python train.py --n_kv_head=2 --head_dim=96 --bias="none" --init_std_o=0.0429 --lr_mult_o=1.69 --schedule="wsd"
MLP neurons of a small language model. Each row is named by its layer, matrix (down: output weights) and neuron, and shows model dimensions 0-191. Each number is 128 + 32 x the weight over its row's rms, rounded and kept within 0 to 255. Numbers have three digits each. A neuron's up and down rows have the sign that makes its largest values positive.
After each neuron's rows, "raises" lists the tokens whose logits its output raises most directly, leaving later layers aside.

L10.down203:132081142096135128156102127119127110091114149085184096168179145087179116139081128107067140182145152125134136111072146157166187191138099114108136109109189127170133138149105146170123113133159116131141147176109093157217142133172090163126120130140093156165092087115143059138102152140112082136088132140056152116136135127131119147148151110109159121148105096135109198143187144149159104080124047102085155072128132132130158088090109084128097137124113036073138114153110148100180137206122025180088147143146101177127159099148137121111148091128096153127085115145155115194140115143112105105
raises: "\"", "″", "”", "ape", "′"

L9.down302:153131163104153150070104081127103119124090091135137133131126146108112137140141084094087171153141093137171143124157080125137107124139121192184125112106129192148111133068166126150119116059099110146095094116120162195102115123158155138104116147136155134094163108135073153089138117135058140076162155129223105126142181119119125136123083080107162111137141163096089071104084092156150179112178130140122161100163110081082136139166133133128141146072131080081116097110219105143144121211146102176065124162159149054107135131141118133131159138097208162140124115113154122136069162133051088133
raises: "ics", "ique", "do", "raph", "ica"

L7.down186:149090098127127113124157156148134134135105133145096143157150125117110138103106095170093126159076169126107119125115162093168133079143125109061100125148141159121160150099160166159102074155160155119150141161110103149130178150111119137117124115103088153105097135164088124231144119100092112106143128085090107070103154090154135192166162168151056178102105116093126193118132158067160192136111079215151123120089125109148109154118198120155135114126126180118079133138113063162137190155164092189094145075132093179110155099074043082117105113152115123097083136161081160146095160160149120164
raises: "”", ")", " )", " which", "but"

L8.down303:153208155103134211186122092139127094149138133134100160126120102152111098192163127134129178111093116132098172141060103121075103149148124128123127135149114105055123128095095171111144156119152116126119149160084108136081105105142116049138173108168098129130153083079129173125114098076094144113137113151138141108134137074102137164171109140028102128200109102190124075104130090126136139128072121123184156090112100115140160085148129139177134087124108141153132139141050154133156165027138145130111086097151099126123167084150087134124176090134185127151120122150192140187103101137099150079
raises: "s", "es", "e", "ith", "se"

L8.down24:110134142107131121091151081123111116175103165155172142117049132093144141145222153124141148113106159135130135118194114141090143161132116104145105103132138080130137117117110122105147154119131085121127134081138122091106125083130052152155093195117126118103102137085139074113118142159106117147130166152201088094174141096166100136163095157090123099122095162132160154094114111164138106174118098124137145210152151085157057092072149124111145138127123149100068082132094127071123143044199089128118096169161179094200120128130107080105181125067080109169115128187154132112153066094144098174
raises: "n", "t", "ns", "ad", "im"

L12.down249:105110146109143159133107073096111125086113144157127141062094148161109160090203107134134106136097151200097087187125183132098161081100104063024148107164126099100142114118146115109181182101135110151137144170168156133145035118090113100072107080080143192211074130151132106111141123140129108144173148070128106095173085133151125069141215139106127142099110143184124122110135128165125150164117105123112175085098124147139168127123085133150080094118148079100124164123134110095111094072083156083164163162116149087164137110130159103131139124121141091095171131133149124129136093157158148117
raises: " was", " could", " has", " is", " would"

L10.down374:134107113133156101196145169089154177187110127129137079137050133133075126149086130128098153106114134146074138109136102097136117153102107132166114122111166101105107123130113124161127078164137131111128178094151135130167123142168210154075147096154095122174115130102120111113150136088160160103161171132174103116132123092130102213137160137102129101166087123143174036104120087173182124188158206123179135112139155147155097169106173096173112166079114129169111113108146156106152151088134079050098156126100096127106146105147123118164114104085070168088111124147151166073146072201087088135
raises: "fully", "ably", "iva", "ified", "less"

L9.down365:070044135202105168102041092149106188179123106133139149173139093074180178132132098142140104159193145138232089132113083157147141077156142138133094080078153093174148127150141093165101070092150111092099087072086169174173104104118130112079100146185178112106167081156102159112126158118127150123098165141132112146115149138149162137095133134114144129107099172153163150139161165115083154124089183127146119092145059107119087106106127108104161091125187090109123121146137125117124130141114130088138108161136100118146085099147144120176208151137102159134104167145103160106134131118154109082
raises: "|", "-", "=", "St", "Gen"

L8.down355:120157182095103141148117145121066119122151162166115134147092151121148175130120122056124086143046144157103136122120111086147132114108111123118084119088144102070108188110162100191113205156092105163122179216109178094118116127116128114181162205160113128119118080100194130137112133092135054138115108172087161161110142158152111152109133124082097182107089098114064106142113063119205101164113096194096109110152093105104126156094108089124121140148157145078123140124123164145073141085187106130123163162149125104167154099113124122108115142164122113145162163179185098163114181162140144123
raises: "s", "ship", "sson", "sburg", "sis"

L10.down224:145148121166091154098166072102142092182117073132105127151113135037127159136119081100075130095152129129088089064165147134112097136097127124101108105109132177174138081099166149148113218131149124132139062139148133097130103151060109131120089110165179134183121149153124059164073134132100114182172153082119087068092180140159129147148123098121178107113208112092071083136140093166128097046115091174094163110119101122132143110140125171150094164163099133107165162121107101141153126144152108151152163131057112129162120058127156124105097185127117180131107140133147132104103142140088101163
raises: "ko", "ki", "ka", "eva", "hn"

L12.down233:178112158197146135137129162077137142119121108128174126157129128113167156149090161159079115132115130147093151133141149101127098056090176115093138179097128084183072146153208180197124096134116087153101145217123163084112147160144122133083172130146164093147196158119096204144119143157112099107081095097101139127140098118120097090052108104151125160150112142126140168080117137157117082140137118114132092156153143151156133130129135180107112130139111021093143147134135158129072108118118044126113110137139151120168117090098085157070146180150121149184052161114169108117120091126138151101
raises: "ves", "ven", "ve", "vers", "vis"

L9.down415:135132150080159135111118108165092099127151099075113158205141159148118155123069141162128143124140138136195135115139090134092113132163091123153093192090138067057056085130164110165165076105141149137096108143153160171110151126178161090118170100090155142105131069164214158099161131139100133104117132131127121188105128127174131096151142136078164174125175109129088144130151120108108160114084126168096162083159146128143149198126134057104132015111095099141111146119164152176153144156079135114183117104071124111109100144172118131128157126164160100122146079156181099088092103084134115098
raises: "ened", "ies", "ening", "y", "ines"

L7.down389:141117119145108113086163136176178155167090148129128128112074140118063164158130135085105080173153151153109122135149201205125197118139133119119127133093156166140106129170150125109129130114129076169111046145114112168084125180130104146120122123140121101151134142125106158143140162166102110133110113162129098113149135162073157140167133119104070146143167075141085110090118157182111206085096102140163134137180146138064167154116107097085104149102069151095103134086053086091106160161147099189110077149131146058161148133154092141159107151145056132140059112112135127052124166188129092149
raises: "unt", "unte", "amp", "mer", "row"

L12.down480:118096200104107130099112140132207157139071152097140161114163107100114101117106086153120099143129092158126099193148136094057119077061117107141104154135135101129188069137173157135128134072176125130081056142144112157120159140120181095159150213076072154100199151106143158098162069154138152094168124086157094126157124103113142191122121067096144154119108120130120136131155129154167146121131225126118100139142105118131104114118130163132071146087120117138150145125145104159198162151133172095143123066127112118083122163121111119081085077154122126118099126113160105196099128135081154069
raises: "y", "ym", "ically", "ical", "ia"

L6.down86:122174135190159077119125141081111124172100156152143139192120146124079101132143148172162221161103095120192106132120154166109088136134148117132127095119181138066138154163147140149090086099055156034084120085121137186076122129126153114107130113101178138096079066108068093114128096141128174109102130169179098156118133122138161133128135155146140129140131099117145096136104154082097198125091211113146114145097123147122097080128114157132113074153215086103137155148170190128117127115072162117119081102158139177107133145114139154105180097150171156089122151113109085124146127063128127103
raises: "In", "After", "The", "=", "When"

L7.down364:154155136142104161091147095054126162154108110101132131142153143111113095136174183111119157082084088118122162130193089174150098161126121103111138128083140137146119100126048116144093095136089193067135129075151142163182122173162152089154126100138101085131150092108127135158079150119133164144127128105187130119175096029103098184170172122163161115181155155111142141101136103101106126142108106139155164120184141225090105119177116147165163138155092159175141133132134156170172134105084136145088119171121140106167060070154184142149109163100089093129117156081140137168097082086159152126
raises: "ably", "back", "ake", "atic", "fully"

L8.down88:165109130142127127119131142105064171128111153129110095153130148193148136169133104074077135124202150132155125182081139156074103103109184123133126131143117148144103126138095153122093097110126145146144161076116099084160161125123229139160166049123173104139132110087169063138126136071171133181077162134086091129128078134124136119158160136190194158074077124116102132091135148064139124141178070098123140123167146181165138147127125136075154118169068114083172103130151159125095147140103117104169175133069143099148131142142152199104117116133176122130153183114126141182141124209099127109
raises: "iv", "ally", "iva", "outh", "ates"

L12.down118:188120189093171095154117108154168156162152149180094097136102110054111169153168131169085078110141097063121161037103096085177173076098125151143159107096151113107111151098169086117206104091157122068134081096157206122066150156133118102076126139165068191142091193122107140172141121108138092194155107151153126152117086111116087131115103133147168144142161135105120107121076112083100143112154144118109159148120172154129131115111094166164143134087180082122149135168158133111138182143114156172158176104154107125140123146105112103132129120075129100182163174095105150134103125130145164122
raises: "rob", "rou", "ral", "rel", "rog"

L7.down315:165177159166087069152138123097150122107131118129156099120133156164152124133157171128193162129092122139128159122120126083119133138103201130120133087063181100097133098112108112146149063190125082175170114091149173127124104122135056171135161152111125120141167163143087118141125102168086123173107153102101115052116159158089076104124211138070109137110182147136133137129082154106132059089162190177068105143060102146128110150131149168156111110123120119113175127119083145071159086122139122111133089092117096082137092171140096141123140157147076097095169158174072183147124162098099181163
raises: "one", "leg", "lis", "let", "ones"

L9.down229:186074158060126129068136143110081098136111140105077114131057122083132139110136167083105164133158170105197169118108156117117106145165127053177128143140124134119105182116126121109114121084100131123119152145112146155088128081133106079074166155143157140115129176047140133085154093121075076109126132131139130120105079117160075118063211100125150167172174148109071141098142166144145115117215182098138131152137090100121112127138101158085140087113081180056149096102144101102112100084173175176073126121128145121102114146118122130093101114146081096080100162161105162129144112148102162096
raises: "ines", "use", "let", "writer", "ns"

L12.down144:223132106132168193171183135129151091122117143129161145141128153126193116094112130133157089102129127119129130109182106103148090120104104167122119163148129173183112096099131155191159080208128084084146105103172176111145118073121124177114085086144121164191160138104130059156135176134182179102153135091178124167111139096084115088140148085131151143136146080112124141114096174149133114130149176123172180099085120132172053094137103118147143116084142050073165083151139168175098103139139106132157127131126163135128194105109125121091165112151163144149113136067180138073127161156167129121
raises: "olis", "lies", "op", "order", "omic"

L5.down232:145113144127101128112139122153130089142141131110121117152118129076150132097090090178103167170152058151157141099209103156140169134117144119103128108120148034100110121095113143104137094104154132155125167149134139119187109076150096111111173180068091095115110137071211121182095162139139024128129129151162107094173046076127155123133139110133081136121128084066161073133143144093104117195111130186143135139100091110145061144129149144121170142115169177132147139110125187099081133135138096180149154099101157177117128140130102149162069124148136118111100130109109117121173161031082120129
raises: "out", "ability", "able", "outs", "ably"

L12.down207:153121094065090094100142139081119133148122127121154090105154123159108104088134170114090076131139094101093152159144178120079130180145141118077145122083196112125182132119076136127126129156110155109137132078099098135100086094125127151079141130117147122129141131045129159060147075133140152132127135148133108166133150155128115181078164175089181100172123144184130115054038158096121120188098088111094091102094154197163178132093125151142091122139081135146172132122102185207195169158101153083136086140168084124107092113109103153107152158125145167095105190119155147157103125074115105115
raises: " their", " its", " them", "fully", " him"

L8.down422:109151157092086136129121124099107143163161149167158080123178066102087102133165162163133166173138107156080160091181130116111088134138118079193143177128147144151122120099143162081162126101121119083147175152125152148167119130109133179171086127181133163131111152174076100157154090113197169162092098113147118142129168134136062050143158150113182118166187105158086184084140163159111121109141166153137149160091124089091163101077171164133171151093116175094159151144105109105117096116175193120064081087109155085145161131121098098144166117163124097145141129104180180189135115130177097116
raises: "the", "ers", "er", "th", "eo"

L10.down283:122158132109098156127157126050138130108135126120153205147150102107211118138103105081188132126165129092109136126092105137122170085055041186134109177128134112139164096126085152189122159093151091117110126123086081134168067089185132125043128097056126142100189122162148073137155129100145121111127117140103154087106119111130096127144158099136142140140115150145110183124085134161131188149135118122152122135087166139130140166121128120044165124156130100118132139118114100091161196062174105175071119148152089113129137109077135071148053148143114165086163089113074154135128115130122111090
raises: ")", " )", "]", "”", "\""

L12.down234:172067161108135114097172163146113140131090141147065126094104119070147101077161149119164110111131148122150116112122091093092129161134100089076151133144123117127141090108118130107118110118073163192138131180093115119080164152119156142148152123160120130176167124131178169093138189156146149183157116108168119119123150159160156170082069115171101142133125127101080172106060079085113104089073185108121150161106148124111117115176087075108195146164185118165033067128224152207096147106120134146099147123134166150140120121146121099128076163129085107148117177115146170160108100115093137103
raises: "ble", "bles", "bl", "ugh", "hold"

L5.down299:148153076113146087086135132083106143117144136187122133102196159104173167140151096147156101104143095145117148157130194144089129109124151066146128135156115109144111110116126123166173120096168068131156115117120053166196100121078089115124136101095152116165088126111120079112093175136115114170160178109110108100086130112152144123121100118162149057141157118177092071115107081158107157114142112141128108124134126114156111112179113159114112129186074113140166215086113161097152109120167137121234077114141127174064079118147139167159149149072077152062149158140224129125114132110103091139
raises: " include", "uit", "hip", "ome", " were"

L5.down376:107090160186145100138180119092114135118122147186158132088137102138097044081187093136159121120151125083132079166139161115095094091106145122121170104092150133085138115144123117054108150135126105153083142096180067121112093174118104084135119133110095123170088132092141150125121103136124104134162154159124143127156106130075100107120132152190093143117139096184065112092118110196106166117142085134189126137178155168111148139098101106138140162111157081108111142157130138115118096117031165073170234122108111110128046152128138085127109115098144101131149084100119119109167112206082180083
raises: " is", " was", " goes", " has", " are"

L10.down251:157114157117106126133127124124133138087129074070166111086112112065151121096143080120169123073147113149155158097136182157170120119126226133138111061073128126105128131149173156122154106074136124102159153090127168129128117109177162191144124201114130127186165119077113130130131121140149125091140111116154116165125143130104157125147073106096064123118092131105121121188163094123135139139093060146111154089091094167084069192060118083133127124103101130091087128158130113134127195093182197085142062160163116089155108159115176113051189174130138166102096177141124140131104158154113129103
raises: "nd", "ns", "nce", "nt", "n"

L7.down190:137149151098052126162082092089107122130196145072146147128134083103098087187098134145131132129109135111155093059092160147155117179123083139152138119139121126111114144150134141143133152188145167159162199101106111139089155084135194162135144135097084138095158206163168143158074118126118162151141125188080124118105151210123136073135175156101129111130145110086064156134199189091132063137119113124107147148122133134121096113129112109183188158098134137093078208120154155143152100160092174146107129138118096115147149131078074100082142161109135068126186127140101139075124154100126149084
raises: "ment", "ments", "play", "rd", "tor"

L6.down4:124159133138131133066178144176138166095131154109159156134103127098133172132159189090155116086141167110125150099125092169155107147121145091066122153123151125167203119156140149155094154173139050139167117085146147091074178132120100087153122091073167076126123177120083155105146111169139150140065141113200128133060128122126104131125131179122099138123157147175099107092080115120157127118142093137124115166150112160121088182140162101170167118152111147102168097133172077105123072138189122175139175144068057134087088191146164126176094072150124090125113166137162134151148118141126220135
raises: "hat", "hi", "hes", "ha", "han"

L4.down401:155084169136146142107124085126138105158116133164140109094103075146111108200104170108093124115073131164129134135143205144133166091085120082139144117160149074118079100119174140138154177116119127149123104116104109110122182152098153135105071126072176083107172126184176117142162115098110095074148112074143104118212119134181112141152118168115101109165127124087126167147119127090139123161130137137148169136086092119161111153202124191139126140113119095154123186104074090122105090061175143092175084074107185181137167161143124106112111102086099127110189134054143088120097159194095175117
raises: "ning", "ist", "nic", "yle", "raph"

L10.down117:133140164106125135178121143141102082122210080072101092125079108146154156148116189102149125103107109116159141139145166158098182117156139139124142133100175063103108137117190086160204075186122153109207130184173145170128079117165179144088105098165131086125152120082154210102159144150092137162155134092203096141163113145152120099100117138131087138116096169156129170091127121101169164137103088092109061123160131172095151208062155133103144125118154140128141127123153045142103136169171123147138101069104109089111138146174130132132144157127090157137104113110122147104154091085150137105
raises: "nis", "ged", "ns", "n", "no"

L8.down209:141182088105107117153080143129138162057146108123121060121172152046183149103162106180152101152194124134077107158148165132126095104106178098120114119098130135127187126079087171127104127101158085138159171136098116149188107184130084097156088161123094121120080112177191125090104120139128158124140130088141083077138155139129171157155141123116057081156154151128084094079132103198140057132095086150138157092146147144110046102100076122112127140120150089163147199074106108082139104129161105177131115100157157152073091117141126156138146150083150126121176185120134129103164142133129111107
raises: "hip", " were", " have", " themselves", " are"

L9.down406:162147103112166088127110116069152108137097201143131131106129095135175081119117109126167128094147112098107113084171071126139122138157116109093138117143140137097103188093072109106126120199103162197107150070068069182075091140097078105128129199128099078103109145046099096141098124049122087068119150113145173146125123140132128166123088100048123110109139135155162106144143148111099097128170106142192052154098126146086152135104108136101119140079159082143108143087117143101120109131139115129098102087133151094146100087099108127223121178161128087166167122133142153172157125079098109129
raises: "ration", "rain", "ations", "ation", "ative"

L5.down76:113120202124159139143166120129117237161174086134123137082187134130133133120156195190086094179126116127145146141147143085142083182112103176114138110168158113108156185112154157100162101166105061108107096149150140138142128145103092117132152079114091202175127143096207062072099101147115107132141127149087141131081068108118149082106127126138094148093096106089110128117128150159161125145102121147146166130121096145153167134107216093101114113137111101179168098139098114104111183172150130055191123078112153102147147168186127111102078126141145166106170093150130146144091113109087128114
raises: "ines", "ine", "e", "es", "y"

L12.down83:134179104139163059170152096152126164153084099123130076144165159054124181149109115083114095121117117121191139120151183151116113087134076066122105127112167120130094144107107127145077199139174136155100180176103133089132158148177112122092180134104107150147170124124107125076105114118122116110141094081086115229155104107082131080096079129157137123088184098157156108118078144125112109150105157126136108159170077137195103102125128147137181076112121123097183103094160117148075110174088129153129104086096195101131091177113131122102147139059157136126108086170179146120110148190135100114
raises: "enn", "ward", "fo", "wards", "f"

L10.down217:140138137126144157146142166092127104152140117069138136085114142133128133110097105109133144149163102179088129147142095106096090093139185101136124114162101100129103192116121122135126174156128137092157176121138165133100123094141120137096178114069199133178147121171123136046153143126132149099103099100126145114149119184135129142136119136137151175100134120154110100112164096146159062191152255106171130115183145098140107201143075167085104147135121153146128159133084112171126094139100144134137110098129173150089141101107099166109141145085142121177160149104089047137105092094142109102
raises: "\n", "\n\n", " c", " 0", " \""

L10.down355:085156165082111162155136077209106097167115124163137110110138107068150119168119158116106128145137082138182136107168137117050128113140084150122120106086096113156124107115087164047127184131155119097154157129096082103141141131078113128117102132189107107095197142156159132096111123137148134143099180110159122146168157121115097093064151131158168099120122167099051152133092131111116104079087098185124122096183144112126120121082130155128135102118137183093129202125096147142097103121169115116200115062130144118134187102182150132176108130101105104135098172138050146089164141173142147039
raises: "no", "n", "nis", "ns", "nes"

L9.down207:130162105126119102187127137054119199175119117088099121120072164191114085102099108176092087072122135098133111127143143135144146115202120123093040094109165116077082116102135082128124161132163145114106110172120036119138120148120100077092117086177067125111093098152151128111099096090116108167040119177091147115119122126066111130108144147165115115097077139131127130116143127040107148184161117080128074146102139060160114165130135062102162147151168143152153177158132122093141109063109113166169099162152131141142105133165147112088108081115135101141134139134137124101157104169085140113
raises: "ring", "ess", "red", "ence", "s"

L12.down277:104145092142122147120175122073098128102142146105140148124162128087152123103092111059147102177156145149117134150134198144042154168101192129183139182174151124121115155118156161061136122121167144109144161188086053129128117152141157072141050081106131108115121107138181119153084161053056114137211091134119077083117117106185157163089122115134190051149165201109124154108139078165141180143109141078121063156107174119137163100126127174133118127115138123119124149149119122078147130146104114137137109087114137122109115107120153154152140125055093136148131111171105149121110133122073112130
raises: "ky", "ki", "pec", "ka", "k"

L8.down130:115148160116126120156129137125102059141093135150109121176154128162130171201132152113148134117167157140207179121093166086124127156131181106104124097124145119121144130080157097140133152170063091160106117087123089075185098143101120077211160127161173051113152128108205130139165071093169077120143079183107115176139101114189085161132153129085133154108114098151115151135114146099099090130161080173094139099113095140137112144199164096079073114150132078114163142106124132116129163070153091152137109110123157122151119128101135136142114182170094096154137176139181065153141145137114178063
raises: "s", "ls", "m", "sm", "sson"

L12.down102:142162136187118127111104133180115133145139163091143189115135149113150127122134101127123139167054118142123118122128187136126188145091073164125066100095184136111093120184079128116138042165077131140135125159098116100157133073119109066172148080136124154154131070134096138099169113089112112179158076145105162098066069134076145088107129137151056162124118069195182135155128085065092128112089094106109146132147071120157132115128124144093132119150097175137118190118145093086086204131101100116144108193132104163117160111085131105150176121109125122102099068072156160119091135112122125147
raises: "val", "hood", "ings", "ites", "under"

L9.down339:139124077122135114108105154158121073153133092071093091165152091133126175129120096172149161172149113052159128157138127066156151151141131123213114172111095147146102192139190066139100171167145145170142152141135135188202131094172127136130106137140104109091106106199137100130142116149089123131138110127144113141059107161133140065102132114098111135105108145125132100044094152112159205157063124113110114158114170122163119076168141167116119160133160119086119118097101180071120187146139125173053148112144127131077158117142169095106138134166091116157122196126141116100176074098142078131
raises: "ion", "ions", "side", "ward", "ory"

L10.down305:122096115115155145178090125167096054129147173152154109141136103149108164026116151087096121152193098142110088175159116073117129122160178142139180138119173184132116076162073106155072121155093088084101105116154135129071153143114134150114190119133169117097136056172133172129147147138118169102075128153124166142136170133132168139132121193116135156167088181158089078176095146090122144164107161150183097164124088054140117126113099116091158112129156087138078120102157126116125111181092139089171165073124152201114079092134130123156136131147102114111096121189123074143091120125130146158
raises: "\n", " and", " (", "\n\n", ";"

L9.down259:139104148149172072084099132153106172155148126122083101092116128094165069100174078090104174120118196191162095119104149140165118156134134155145142101108163118119097168125110122049131165140143127168165149154124195128126096095121099146119140133083131102124120129108186086143127132141177100126097121160125123141180074092132128102147137055128110123115104082101121176141145183096136087113076084088095152109172129163106099105081096116110157104112103064072112116199140115114177119108151022184130122105166093159148148131176115118159144154129102117162153162056141127131141151104105040069
raises: "ires", "ance", "ability", "er", "ers"

L6.down287:119127131091093080128147090069108122153124139198141168112195156185110068113111130111147135154069129131153146112128100112093105145112152121156076142106125077159056133129145124120174088142123175129174133144128152090149120144160080121134154157045134150150157159149150131131168180127059132104075144171128141155142172145143112092173131127112136160146183194112119120136190148155248076127152065119139044167153138159174145107190120107128100098070172139118130127123113151093149087102107115118067099167186117158144135116123140101147107124126182134152085114136180140120108174117145094090
raises: "ments", "ment", "ct", "rial", "ature"

L7.down443:074100105074137131090167172113086093188144108132197063136100162127118155103063132152084095182135078128152120150142108108148176107173148087121107118125093105089117164138082148091154169130093158112139127163135151112062104092133111161136094089111139127179124118114102135072153150161219106136129106163173098130153120186135136103102151094113109169087171143103140113083169088119135079118093159100177166103121142139097085160170099066106107122091112163080071144158089136155116111100120159113180134130159158144099136103151131162100118140095101152219110135169131044150109089106117102063
raises: "\n", "\n\n", "  ", " chronology", " Count"

L5.down297:100157119166139094104165160154135126123163169136150174112169102169178115140146109156102122161093106148136125098097151182130088127159076149147158144138132113088188167109134138093146149115124074130154200123114112101104082159077191101100099170126152144102121053184135051147166143174134103114105096115124101105095083188184077106070095135146147102131114154068126113131089167089142132090146201129151126152103172156135101162141066089082125106084101085089156172138122150132169133146153143114087097126125123114096170184130121133064164121147157130162176125129126085070171217173134134159
raises: " these", " their", " whom", " those", " which"

L9.down300:122138124152100133131134137095081141138179095174061092098090099105132072116135120103182140091133127148107114062079088091128161113114062125182126083125107126140113115109195120133128130181138093112109119090137113122069165158113082114137152069118178121189102156117144187138117168079154119098110088129117122114145092199154197134027110094088102106145095104131133121165132149137102138141138110162094130095171051191108112112098169124149183109136147164100114147165119071137094145119117141173152169090152114045169117136125149115064088159119097145125105175194120144086080127171125117150
raises: "re", "ring", "ren", "ng", "res"

L12.down465:143154105166117113140141097121122093117116129117183154131131102113080144128118102106129112114117142130149106105157073099128126118199213185094131126101091159145083187121207117097139123076137143110093077054148115142074134123095162115103074114128076091142102159186144099195145155135098113108140124130152130188088122160162075120182116129148111149087130120049154105143095150140098058212092183197158147124125133113147126095115140116095121163132116086189076078129065119143116130155151139126088079107098133132144178093138156071100136140146141210082123117143124101126121173139077107098
raises: " which", " whom", " whose", "xi", "ror"

L10.down208:124209125123094134106133106144064115132125137112166072147148178135143183144126100181112105157160138131129105094150135143115139076099154191097078143120124111151079117126132094172098146145140182151130085113178164173189127121100101102145141123119138170104133132195160078167126150165165101136164169087158091161124120169111199143134064060160125146073158186089102151128115093157083196146081179071086122125081094171148106124122118185113219119164124122108108104178157154102095139165118139174118086158151114173108093082164121147092139138144133134107119085118142113147153123181160149181
raises: " of", " Of", " particular", "order", "tain"

L5.down324:191085144134129163060180103093106175153125159109110130102117133045105067123075164100089085119125138119105145130172090142136121103181164177143082091102134118151139141208111156111116116110147173106145125121135093141145091139115153072178165086078149144173114069128101176154164154073178166137101104103082100149108106128147060152147115110129135037111049092128114109113158077148159175155149029131147132082084092115098146134100108079126150111186154129152150074137110130136163147141122100165179113127106120090150126124153157154097102119117108119122106144167099169145141130143080139174
raises: "nt", "ror", "nd", "nes", "ild"

L10.down357:143063136065086159158199100124160105143105153120106108161117087150148110140149097119144128165127120110147129145111137167144099134163082139076149139111141136141158160085145148109115138167179120149131148111123133078143119087164126166151103117082132145118165179120150099148165146158108115199171076173154114134171107113105172097113073140112138118114160123137070184074094162129137126121099104129050101121158066162199146110135197139147108127162148159077112160175157100136102083155146180065121071153140121086130087122142230067180128069186096127123150167115136120166138060136130173152
raises: "ate", "ge", "hy", "ges", "ange"

L9.down392:130119112156134136103171149073100183074174140161132083113147089137137134225146165091138158102109119137106195162145098143101181136121138106159149093148096086095143143103101136104156096173169053181124144101104168123104082155204125187140153156127167110165116119140167144135167136108112186141134066141156143165144189067152097108136105142153134115149107120100163127059072086143138170146069128107077149157123128168107140139151130204157103124115154032150117113157149116098122165121171109122156123136179121042146109139141149123127103129118073139120132103133141153134202123183079127110
raises: "ges", "ging", "est", "ged", "gers"

L12.down237:106047089139136090064098118114140163129173167136127064132133117152165101077065162093118077088111135161167137067189179118107134124218136158124100095128169134139121139129063162118142132157129037164152148116181080137138150104134163195111087140166088104065133146148092140176139092137113084119145158176109139096072161155130150140135086154117119131126177151121091132112143165135181169068153087072127109107154155144136182092151072152122161112120160115141116133185126158132185086094144133087140126129128176108143153152137098198113163189149113147138102143129119095145091144128145088138
raises: ":", " that", " how", " Location", " both"

L12.down218:069093132073112179109132157141144142093163124120138089079139096112115135119119131103168156099098101127138129110144080138145113120062150167063160094146157145141142073153187116170109100161169088187122171146124114121128091147108128153115138149135053120123175156162167183057168101149124189076112120113118138136116209145142214123088140089123152172152057115130136116165115144127094122123103134178145078083162122094179114147118138189176059091101100107154124113048170103145155119123127125110169092116185151077147114184104150109137164088139121093165104172126131065129135123135100119080
raises: "d", "din", "ge", "ges", "ds"

L8.down214:109172059172185139157099119147109096154101122061132152142107136186157157135097171172091109167097153104220120146046187079100161115117149137137105138157073142164120102133088182120121138180182128122111078163182142198195115115166132153142169168132060109070101101125154131125146141125123129132130121119165138137123142144101152084163119129125098088108062154142180123174102176117166113096159194087116138090115103160140102112174085100072136077106079101128140086105154069125111114118139103062162138108140137148133102068154075118105145119108123092108146086135124123116140101149145119074
raises: " of", "tain", "iar", "ly", "light"

L6.down286:081146106114129141138145156134080100204110142089196091121111123079133141067090091132112153168106073117156134181131095125126186140204114112130053132145095116173120128140141133157110169157125183158119116147099139133130110119117105167137138093040173140145130119120060147087135094167178115136167116087172149112156162162090152091136136070157141196119156149080134142091146120083126061162141190113135099095153160115119107194159116072124102137168084174072090166130111113101119107090135140120170130132141148173108140140164120135133083162183103154217143148141150051117128114143141117083
raises: "\n", "  ", "\n\n", ")", " 1"